config.toml
num_hidden_layers = 15
hidden_size = 768
num_attention_heads = 12
num_key_value_heads = 4
head_dim = 64
intermediate_size = 2048
vocab_size = 8192
hidden_act = "swiglu"
norm = "rmsnorm"
norm_place = "pre"
norm_eps = 1e-06
positions = "rope"
rope_theta = 93000.0
rope_fraction = 1.0
qk_norm = true
attn_scale = 0.125
bias = "none"
tie_word_embeddings = false
parallel_block = false
init = "normal"
init_std_qkv = 0.0166
init_std_o = 0.00304
init_std_up = 0.0166
init_std_down = 0.00186
optimizer = "adamw"
learning_rate = 0.000497
beta1 = 0.9
beta2 = 0.95
weight_decay = 0.27
lr_head = 0.00436
warmup_steps = 433
schedule = "wsd"
decay_fraction = 0.665
decay_shape = "linear"
final_lr_fraction = 0.0
batch_tokens = 65536
max_seq_len = 512
doc_mask = true
train_tokens = 900600000
max_steps = 13743
dataset = "wikipedia_en"
MLP neurons of a small language model. Each row is named by its layer, matrix (gate and up: input weights) and neuron, and shows model dimensions 656-751. Each number is 128 + 24 x the weight over its row's rms, rounded and kept within 0 to 255. Numbers have three digits each. A neuron's up and down rows have the sign that makes its largest values positive.
Before each neuron's rows, "fires after" lists the tokens most often just before its 100 highest values on Wikipedia text that the model never trained on.

fires after: ",", " is", " (", "–", " and"
L12.gate888:153116111106141103118114104117157120164134057116143168125147118130127142130164117109098108162117131131097070155118120151114177111073099140138163099146142167166181118128089126152145130140113136113139104149134142161160120161092134148152086113161098122101121152126150108143090110165113105104
L12.up888:170134153126146126122082127140114136176134130121134120137131122150173174131165152110125090094114117116086150128143129110111153100145115153139107109143138089147104124172109115108129116141109129140143128131116098168157143126168157086144138126118123086135124118125114115142176104162106094155

fires after: " 2", " 1", " 3", " 0", " 4"
L12.gate14:169097104097149130146146109176101152178196143086108108130131116139160164141139152111149165138101114121126144090135124127136105150112117127122061098130147103087113095153146099084142158118123111133109113142135177138131122155139146151112124140096138086115129128084091133116115164121117114161
L12.up14:145090135145123099186119133081098160140115130118125141154129136121175166134101105109126121143114136152120112099141157103109150132108112115110139144113140090116122092114103147120144130149136139139156141155123075082122131114087136121139139136097125160133121121113104121138164177183106160132

fires after: " |", "|", " No", "=", "Personal"
L11.gate1867:142155118142086100135116144095152155115131075110127117142101114163110129110168147095128122088138130156047125154146091115130132135134104107160124156164145137095167057068110147113110164125101105113119141128111125116112111134106138091121133120122134129149112117111095109159120102143155135104
L11.up1867:156099148099092117120137118126187122109121115128112142135150120141152135156154153133139104111114138144100116145135159130161172115153125104143149105132144078099114142111131133109156127131097162122137155132085127156103106109094046117138095163163130109082116138157133154142137123123165153069

fires after: "\n", "\n\n", ":", " En"
L11.gate1861:140120126136127118137176139145145131120109136146146129088113173120098133139118133102145137161075146116095092122125126148146158134141098147163146131142142127162130108095154106122118127120155112124135144130086141158152121138110113138121129121136176124129161148156102136125121077073124114087
L11.up1861:144133154184103149180149172137136162177164153168142148126116108116113164111091119161166160136150128125107126117132114101147164105103150146097151119094147128153141138061105118161110125141163156101120105088103107106101139115133125134136157133134113129139095128129124118137147107113099137081

fires after: " |", " (", " W", "=", "\n\n", " in"
L12.gate1578:120121135071150123103152153133143125130118171134114123127126162135137161107079083109106126111129144184142148138085122133092116104086117111137124137116084150130123085109172084187152123108131141192102138124149134148122123134136174131169065113112140161178120129186146082124153131141071134142
L12.up1578:134120076120131142131126119121079147147104154125161098164142123121118098147099081147133130097120154134099174182130126164126164120121130083114164106153129123118095115108135135099166162119099141157119142117153133163145133117107146126107171127120118107140141133126147196098099129121132199118

fires after: "|", "\n"
L11.gate1395:165136113139117133148096107109149137165096106143094175129111096091134093154126122101200161081145171148141138117139100164164112157145157159116096165098091116135144164086126109144151123135157179169160099073121081087123100134148128143117110089122116133100100108138110125127120129144105132111
L11.up1395:152171137142156125122164137161104118149093129132120123165155098132138136131124131097099156149122114153141133137164120099188101149107156118100112086106133126123116107092105096115104083130100142095142136181109167157184106099167096106089149113107062087101136123117133141078140164125081154123

fires after: " on", " On", "On", " to"
L11.gate832:132150157127101148137128108124123114136164137109144107142117127149123159151165137094135133149105122109142131117080147123156151119122129117165141126133149113115143132103112156080126139136090076162133125126143129147100159120152179129157143127123124078131127085110106139119122115112066130137
L11.up832:115116093177105138110127115094107167157121110144134123171165129131130128136117106110135103124140151170133118143152136160088131133118119103163104086131135136173132117136110149125121131163167120135117104144114170128171125123117140158155119119165089150124096158076077110129133119153132124085

fires after: ",", " the", " of", " a", " South", " in"
L11.gate476:156127140101133145137138153117137137086149093127144163165126100118146102092116125143130151099131157107110113136111122126131069125121178111120125130163134155139085113091119149151130119135121126131136110120110142125167086082154150116112134101127108172075161139146123151121102127139141125127
L11.up476:139141060147146111165115132128164114147094146126117110159094120133129143102114149119161145162092116161117139125116103100107133201106090084105152132169131113085103083122180110148153133164134070197061140132137123115118104136162145112144138130181131138094113129147116156161116130147146109166

fires after: ",", " Te", " Fel", " |", "w"
L12.gate915:124143092073151099131146147188122098111101149136140131139133114159129118129094138139130070156089123118206095124142129129137097170102100172163129133132127137107121157119132122117108119116142120111129089125151170141134164169096119144106143114125124108125117141135106110091174135122122143151
L12.up915:134102121119127139092126167131117133148114123156139174146156095173140115130125125109095094153146106153094156136084151141137119127174164138131113137116126156157111112124138122128116135155098148155134105115136112125132146147156124079133130143144136181151141120152122148158071117123125158165

fires after: " |", ";"
L11.gate152:131059090124137137134121128168157129157156116148160127111086136123111116141092153099143121130104106127142139126128176134101127128132164141086138131095120174138157134118109102135139114126105101137106130170130123166172134150110145104157116119146103116140084137128110119101110129116180088138
L11.up152:135099138070133083171138126134146158110100117151156173130096130095113139180143150158154087078176118134137130094092152156141129120118099125168124103123101129143139094135116138097126148103103176118105131152142143148134145139094123131088120107142147154116116099102131115124157150113143135120

fires after: " in", "In", " of", " the", "'"
L11.gate789:169090100129102131159126113140139158122138120155162131140111108154149089145117143121095170103136133148157072159138092119126120106125150116185142137094115128146110190174102115155154143129109170062142122099097116106083094108180097125117107159147133134121147119116147138111107112117105115136
L11.up789:122156144124126141095135123135121123119092170101132127113094134137119151164093121132137119117132150108101140129106148111141137096121152134129120115118097163124131155170126122118141121145133152157170100090117109106112133087134117138153126114111127133133116106138135122085154101126076133125

fires after: " on", "On", " On", "\n\n"
L12.gate1063:107113127138114151149140112151134146159148137153129116153116115157146142148153144115135104168153162131145132129160146138158113116106156135158123165165130144166116117125089065125124108066104071093095096162175152157143118206126155101111136118137149124160123134131072143163143123144116121084
L12.up1063:111117163115131140118140123125111161142122109140092122131132103163152114154134137125121142130129152163132097110105132137112148146147174165129161106164111139154103115103102090095096120100156150114128136140112143115100136170158137114156169148122119125125140122137114114123162120088093123136

fires after: ",", " a", " is", "\n\n"
L11.gate1914:152146123110099129137162169183110146138163097131122132114125140123121161094148134103128131095144135142102092111156165143163119150061120131138118170147083114128116136142124168117141136119162137149117108132123147178125097136144141087107114158135094121132089135176109108155141076140128142143
L11.up1914:170151181121111118096180127176145144157134098095130152124127136103161099163133160110160104104153117141124141095144110121135165145142108171140128178125128126173107138139122160123150141144151141139081140120125130125121144096175167110104145124127124107120153146136071087131088106111171134105

fires after: " |", " (", "|", " Party", ";", " ."
L12.gate1024:106096113121114138152095098090091146119136145132130120152098146131154121131147086137150209128116123160101118148097106136130108106097111097125130154124074136130134105106109130134098084112134165101138121144121115122117088112136111147128148109121127123127181103112067137158095115137097140108
L12.up1024:085163181131128105137092135123154135161123114141109154127119139137119112147119110128126116140112144170130155144102127126149130084115103134113160127125106065131107100133083143148124089145073144158145124136169095123155101136124128150106140129115120131159090135118183109143089167110134096110

fires after: " on", "On", " On", " January", " |", "born"
L12.gate502:088147116105126091128114126118107112131124141101085105125141123154150103105149124038148140137112116136113096105150091121115107133148125103152126122172123155169152200102114093097125147162157123120134117148148222170147107123121149147137150110157139098129112157129124104129142139099115125162
L12.up502:145074169132118129167147120162139147139150109111137135132103129163127144124139116069086070121168143163165147097094106128120168150112149136127098150134164087142123126137163142146141132115133133114126117144150174174115097110140113094151122122085145095150103186122099115189142133126103148136

fires after: " |", "/", "("
L12.gate1476:155128113114123140149162087124124122155136113116113123107108159160151130155127145113122132123108122140129102176146118148117142157164146105101137158109158123116136141102135153125154109126105155158127142130116142149107150122188155090127132126148117105096107153100103163085120144115135103110
L12.up1476:064149116100115171154120124130128164150114149119136109103121105150130072128190101099172160108115139111099158109132150155118131157105123093086147141158122123177096138143112128092107128189108153136138117143155131091137148147119113151120133129095133119136103154115112162133158077147144126126

fires after: " |", "|", "=", " a"
L11.gate184:121108133121169087136116169099126153198103135138111174123126142123085153154134117142099122159055158150125090129103124158078149114150108091153151168132127120111168096125113156102109138136129134094103072135114203134125133149133145113151088146144151123146157123095116140109130121128148121109
L11.up184:158109107158101146126166152125148119140142099152151149131083107095133097139122119141138109122164131160063185128140109114091117121104145161112134097156092147101118114112120116099072159130177143139132148146172110116130152110080070065101124122123163138120132144094135135159134087119155147127

fires after: "-"
L11.gate787:137098111132126140132128111129143138131140085127153142146132164086079123081090112119164177176168147141105124085116139135103094139140131153141111115131150121115078117141133117070130128095173147155057070092144152182134142184132140088114088093152147118133133147156162151136087106148112133120
L11.up787:154142123138147114147144081128123134118119122128086165130108200088111104137130163113122158175104113134091121112169126180138159181084160109136144168129117131133147153108068139152126092102110122125143093100100143148173113121147126109127072172146096125104104161166145126133155110095144142096

fires after: " The", " the", "The"
L11.gate591:158091092120119093127155159094114134133164103094129165155095117105149110118141132129125114105162178119092144091112114137076119097115132145147111174104150145120125111121113115133133133118133087105087090075099096109126110100123121118120122166099133141176141133117095106131127061146156114128
L11.up591:155074117135134147124122130111095112123189159119152107158122123153158162155109135098139107152090149116125114116107101102097083098106148166167127142129139099107096117124126116102095173120128137121105085141170126116157156109149163096158135153157132133139123151107128086156078174112106096127

fires after: " 1", " W", " |", " 0", " 2"
L11.gate312:117131137100119100143159139127117142184142114125100167114110133122157188117146130079137137151154141157133121128128171105136137134114168156126141178131121123133164087116135140127118113187155124151176140162085161117155121131149148122153152118116111099130139132103160098155178154141128125137
L11.up312:138105110094143116098124137108086097156143145147085119115114122162106100131110167094146079127116120146072144112157151128131130146124172102144105178148132139151106128108131136115138156127087112108147096142145096165090140116111090143164111102139094115145126111113122124125177133138099091142

fires after: ".", " B"
L12.gate122:122098139149117117159134151139158114157145143113113109102131144119158074142090093083134146119136128165153124102111079192059141117109138103146151102108131146118080156090114106126102115141127162153142116125153189129124142134130189104123119111160131098153118168110159101158135121149118119114
L12.up122:124109144149147117122145110144101098126108127095138091133102166149105110120143123128104130107168160115163135159102159130142138116111149124118102132150100114161155128097152103160170108160148113142106162127101139131144111146097078146148148138133111132123148146119106170109097140121147149128

fires after: ",", " my"
L12.gate1049:118129165136139113138126136133143135174163147172122167145148130157149129149111134098114115119130149160190104155121095117093110147146175146143128114133105090116168141157097134098126118100152102073181141125102143157117123128089125140084083152119141175120104138074083159150148132128137134105
L12.up1049:148106105181127147090106118181121114131105137126150110129116101147165116103084114139128149111126121131124141145151086094125116155106168107098136156127130120147125111117087133125110169126128126132143139137121137109131100125151110121140138114090086112114134118112105122115154134131121158152

fires after: " the", " of", "–"
L11.gate796:175100125128142119159131111141132113168160145089134127110076087152162087146124131148129129148125126127122080114099125112122126114127120100117131107127117149062141129118068118118064152114156136139141141129120148130141108128147101114176147115115157085121134157132121110123146148141127100149
L11.up796:156113133114111135098112139147101169095138133083104139135158116107131142124108142130103113135129160141117133113119088116116103110158114114117143110155113159087097139098141119153122160084117103113122171125098126145132127128150173114156176209092137162113162123121115153121096153104150135180

fires after: " |", "|", "-", " (", "{", ";"
L12.gate1453:091154130146179127121111110123173144095137137115137110139160129113141116107114148129108133131111122157141112173146082133119157158113066110120116148134114151158160129094102123147119122086136127140124129094105127125089107110130161124124176141097127104147149150102133114106127142128173114137
L12.up1453:131161128129133120116120090113160118133106113160110081127095138104127080160114106128126107161099139117118115161146152135135151116124115107096067167100135159083106117150149130178124116092096171114137114131155131136094118114157123088129140189183145073113133155122155162123159152145139136149

fires after: " |", "|", "-", " 1", "  ", "%"
L11.gate408:101163156085149097164104122123092106155152128140150162154179146128074111136127181110145183147127112161136122095148099138100106145122118114132122133135110175149146098145148142139077170122145153135146118143115131133168106146119161156095097095108114118100108151131112111096139134149129143139
L11.up408:116098106126132144185148118143088145171095156090117084098127112155169142159124093094198131135154116107127106134171153136130100138133126106134108088116188141108092106122079119117141113125105138111098147160109147164112131156160140105102129147128097118102166069133093125143152110142107121168

fires after: " |", ";", " on"
L12.gate1589:129127130107125098128157089120136133142086132143098158138147110158133142152096094074097105139148111188141114142115141119174128109148133101144102158156127206139114166130137146156159122142132119114137160172141143109083105114168147100158117110137126103136162123130140153113114136105157180090
L12.up1589:154117122144117120135124145124116123127115092101161125122124113092120153143103107119104118154136136161173175155093140140154102109132104144171096131153086115109144156138142129124107137149131135101139147139103120128136134156144129166130159158097149145164160150111123131101126137099129117127

fires after: ",", ".", ":", " that", "\n"
L11.gate646:108124132109097107127093118160124172177134129147114136114096090160129147167109147122098152119103118134152121142141063113140106097112096107146127130168122119172147131130094082148085103143113117094161134131084153106127135118131147114118104124088131114130125117171168121119097131122098118130
L11.up646:092135097132164139092093141149109135086104086114108104183135126108121118123153083108126094152123116133134094081118119128108112161121160131147134121129163169180064103112166132146102122116106130090154142090111167159098089141165160113108159121145143155099141116122119122151098117143163150142

fires after: " (", "M", "A"
L11.gate496:137087123125116128184129114184162123142164122182088117105133162130124094174079137142127133108155145146111143081108142134095124112126105121173138137155098149132176118100127117096149169103130109106140134131123145099123125111121129151108126164164145107155151105098124104165132095129120112122
L11.up496:157148118107143125115107122133146116086193150112124167115105107139094111174128129126123133130117109144159126094117123110135126127125108149136128131193148118142082105151128102154146133131154094081075107122131150104135123112166175112132090145111134092181117086181125141166103108103179128133

fires after: "′", "\n", " |", " mm", ";"
L12.gate1458:131118121184104116147104132170106175127100098129139163128142088099140135121115096137135160116139147157092084121119108123144100137116124117137138123157084117140111132182127126122113115127131136129149118125130155176118118128114130077119143157163176132118134100126109128121081111150099138141
L12.up1458:134161146121126130148119160137140137129121102192115146140114071156110128103088128132129111118158125123123161122118114140170110116165083130126139162107120099109163146086131136142113132122096152127103131116149115139122149102128149125097125134102132163139126107089151142134099132087138135123

fires after: " May", " December", " August", " Center", " January", " October"
L12.gate934:108105097127109110094107126115143154145134082124143133105162114114143138140135126147089093159078087134147125086126108121114108125157152139166102147138104109102109168096185148103085152157115164152155122109141130160148140110120096131151083081118122120156130169122115069115166093154130098171
L12.up934:090147141103138123103098103151147131150132090159104115145088107183090134108120105095090125104158149099123081150142155132169127162122084145113167084137143157150132064113157091168131127122124130120140126093137134104099088110115123152134197103142166111122171108096105157127113155127143136127

fires after: "-", "|"
L11.gate1192:108101152092140144183122093157130096139147135094102138121145156138118145140140091130136103090140097110107127114123097135167069099105117178165125142138139157122114108112149129117136089099132128149122132129107130116077112114128119118112132147146123149120147166106124125117116092128130128120
L11.up1192:151112125090110115137118143094119126121145092194121083123158179153117179172126121135145088131123107136185158131140107135099124120131146179123111127156180094134130119102125123132101151109125159110120099150123145174145137139085110151145155096175120112104088115115108084118180106112151126091

fires after: ".", " (", "–", " years", "-"
L11.gate812:137116114147123095161127178142162121131139074147128143137134137149113117139085115110135146138109130113140133095105121152084126123150112115133094147153130123103139142119131137122101143142134195125115104103084158093131099143139158116148128103109120127127128146104118120140113103151165100135
L11.up812:147139093137153121110097149158169122148109117142110177155131119154113102069098089110105119111153160142122127180133104143122100134116142130116117151134135168106196154116089115127159097068123089127128111125099119130138091186118132136094128146124137152108107138150084145139105095071148095105

fires after: ".", " the"
L11.gate1871:166114149108134118114097117133151154140158123103105172147102122128163150151113122116089127086138130089089128118157051104142088109135151109150182167141159166121117135125127146151123113131161107114129109132108151115125086158146128095134106102100081111143124151132158123120142119101122106110
L11.up1871:154118149118136121122135137150157119166112123133107141114107124131139144153124125110142107125123165124122141137118098158116143132144167122108200145121105171134139055099104147137093126108138136106108117090123114091124136153107200106089113113090126124132153110096095185107097091135146108148

fires after: " |", ":", " (", ",", ";"
L12.gate1045:111150141146132144157077133139139120083123156129137122100173147128113119136107120149131118120105138124107094136109115169106175129129117066083109156126141093155132155138121105144131156143137128136145170122129145120117122123146154169150151135148112102173094191116120135129125170136161164140
L12.up1045:141134123144145111124168095119120151162096088139153091145108118127150137114162131069099143159172181177159102113125136142133138167133129137120081112115168097158125146170117105134096131126171089134122142103134112129138138100117095153129134161115119165118134127104126112161148143078098132106

fires after: " in", "In", " of", " In", ","
L11.gate19:159119132129090130115085097156127175098140130147141172097109128122118116120094151141138114143138143162139137127099130113103092105112107120160200115106123134103079119130135155143119150127116088084158115053083136142130115131144122138118139178127118100133131133139126122114109136166127134172
L11.up19:156159134181148116124145115169107141109085121075093124126112153125098137154111111117089157100097152137145112125155162165140110123137119101133165137166138130132123120165149128180150155161166111141099124104138110114150105118109134118156107127114149136160149129124080131114136114165115145159

fires after: ",", " January", " June", " August", " May"
L12.gate1046:117123125147133103096131104114126174114092103106125104146136102111123077138118139127090154179037131112116119121108107130176139135179116122110117136144107137124119132111187152162099159130117099128088130117093131177119135101111094131102083111106148110104129130155134137128151114132129118160
L12.up1046:159115108122113104102094143142123070113100106148150130099132095115076074071127115141125145105159121145116133086136164119117122124108138136159127135111158119111128131151132153153125151077126128155130111099100160157136053152159116116104138058141152143122111120127118070152149111123139129151

fires after: " |", " a", ";", " the"
L12.gate67:086113119114149132137119147162117097180080139122100144105120088139105119136171163103094130142137140180150138133124127102120158157111149108167118161157124132101117128082107116104127188109123147131135137114085166146179117111114139129157103162153179156097115162139115082115145115158135112161
L12.up67:114101094123121130099141156123120122100117139129135112107089118090130134141116109141133124112147140121171154154141132171112145114099146139141126146132143151121104119128110130122127207141107136110116155153124138132116133157129145113096122141124122123129125127168128086111139120135125099103

fires after: "\n"
L12.gate697:144092118129089138165134097111148149110134117146163149112120116133213109138133119112173134093137185121156132138102098152146167129114125135195092136194155127119114118138160166123122124117095110151129128144096138108138137120129122100141125141111117102126076134116115136156097120093163110150
L12.up697:127113066139139120111107157142113117128139160118126156079145115138116112130181133151153121131156132150138152154155106141140187127141118121148127106115095100115164161104156117128157128159151152112155097117133150092162123145124112152106111101131095128119153084175108107138150132128099118143

fires after: "."
L11.gate250:151154137093124112123110088134166134127153119129113110141116136169105095189087089116137115097101090143086139117081108127118087120099134094157169128123145160126095110114086165111111125137158088152128095108139090113153081146161170117155133127136110141125110128156138120163125131107150119094
L11.up250:125092121114179157125124123146138136116178118102099091109131091142101120138074152134128089116146137141117147120148104156116137085121107096114094138121152145134107066135157143103148136155124132132121120123107130108128081110111124134138108148136164104142121182166177109147141107122115127119

fires after: "′", " |", "|", " ("
L12.gate367:137122094111158091140131101128146150130123134122136141125157109144122106111139110086162158137124147185116106099093113102068114144116126141131111125124126125125112162105135093107104167110098169118110087092112112134152110143166124150164146111125132176151104165120137118117110131090156092104
L12.up367:139140088146112145099096138192120098112058087101138123124133134123127143129112138111148139138081154141141110077147122091105112102138124118143126104128143104110138191133151079135105110089135137102133133120131116135176135146141109119196132102148126142152130174190125121107105131137107131145

fires after: "=", ".", " -", "&", " a"
L12.gate1072:148110111092113115143136161160144145135106156142168185130145092130154101173145107134147107150165121146194103130130110127140102070110126089113063143151127128133122159108164142155150087106159174105120123106135170122084154149122124109134081162121147143142116126104140103134165124144117125144
L12.up1072:148099107131082097167103129131143110160120137122136111092103163118161130139135118142147091095123141125140101107153111100133132153119146112131103155162135116120181153117166141120102127127145130121100092136129159137099128153127113126137121130131082131105119159119094162176163138138121138132

fires after: "\n\n", "=", "."
L11.gate536:151107118108133094135116140164153078171120142156083138096096119115143121120139137148102138115113132145153120118141106186080141133094132127099115146102131107143153174103093084105116103084128093143110132154104162158098116204116096133172144171138160095085115128151125132147137112131125093137
L11.up536:111123132131128130115157123116106154096138143115097139158159109128095122125103119171153084131110139109135163120164123128135174093119138108137151132127141125103143184126114128132136163111151118101147148157133138147110135098159115156139120131126129082140110090157151122114117157080110096092

fires after: " in", " the", "In", " to"
L11.gate1207:200071141124120153150127149135150139081138089119113134149105126161135101108132146124117129128117138123070104116150127126080072109126126143157131121151114180119077158154129098118124122110138133118150104126134163118151124154163167125143091155117147102108132133127145119124032088138126113164
L11.up1207:100103129132132151123141133117126125128147084113128102111142170099125093146105154165114141085144105082141134134117143125118117108121152115090114163125117164149139125111089135093119125134111136069134133172119145091105099141154135111127115139129125140145097118119115130134125078099127114156

fires after: " the", " The", "The"
L11.gate1304:141073139143141150140176113131180109117154120123119140134148144135105131102135202135144100161164128162155125097107130168124148073135141079164115143128162103131112098109116114099145148095130167162108135116080094173129144099136123111144162108126161089136122143105188091154114134133050121137
L11.up1304:128128140115119140138119095083055143075127138089138116103134110156129080152138146121147152130137111128120110125119097101159133122114125125159106134164102121120099118157107101129148112133133076125135127117165158165117160147153124153144129178143154128123128119112116115154113093188138157130

fires after: " |", "|"
L12.gate548:123152097143117179122125109118135150114121162142152098155128147116151116107144125116127127130116136140123152141083139147130112150104172144151114163145122152137155126145084136102116139133101140107126122141148103156127101182156118111164114117081087137107142125115149142126115121127133115164
L12.up548:164145108131099143140121133110122130109071116136086150130178180156127102136182137110119122114121096144136107144146142121131141143095114086117095159122083151111164150112111068123126119092114119090083134146145131131108122132098141159090108164142159157124177091112108145180115104111185133152

fires after: " (", "19", "18", ","
L11.gate477:146108145126114098092129175156109148130221132114173126104121158099095095124092138079102170149100108136142125158138099128104154138140145086173208125115181115151124132132115136099158173126125135123083142122118139174141124148155122086150108142109115133144086129139146115110098125121157113128
L11.up477:166110086114157141144107150149135123133120108095112153130107137090180149106157148126130133135200106134113129117121135055143104117149115156123120128141091106140139143139122145142102096155143163101131104099155122132116110098118125173093146149118098116120135068064107138110163131132097145182

fires after: " |", "–", "|", " My", ":", " October"
L12.gate714:193153132122107129186125132127152115104148141159156112162107111092113114124133153162135116137107091122078098152100142107118120148151171144138151132140161147134085133130125108147138087088096174162129122104142175111143106139157134118188142131141185130094119100129126099149116149122101107142
L12.up714:118125145133126131124129129156108100152063137145124069175151095127088127110142143100117095127093124141097128130087148136126097174152119155143100177147117104127137124108108107123123117160123075149141149123112101115189162091122151110137134093129147175093141100095090129148117113121153138083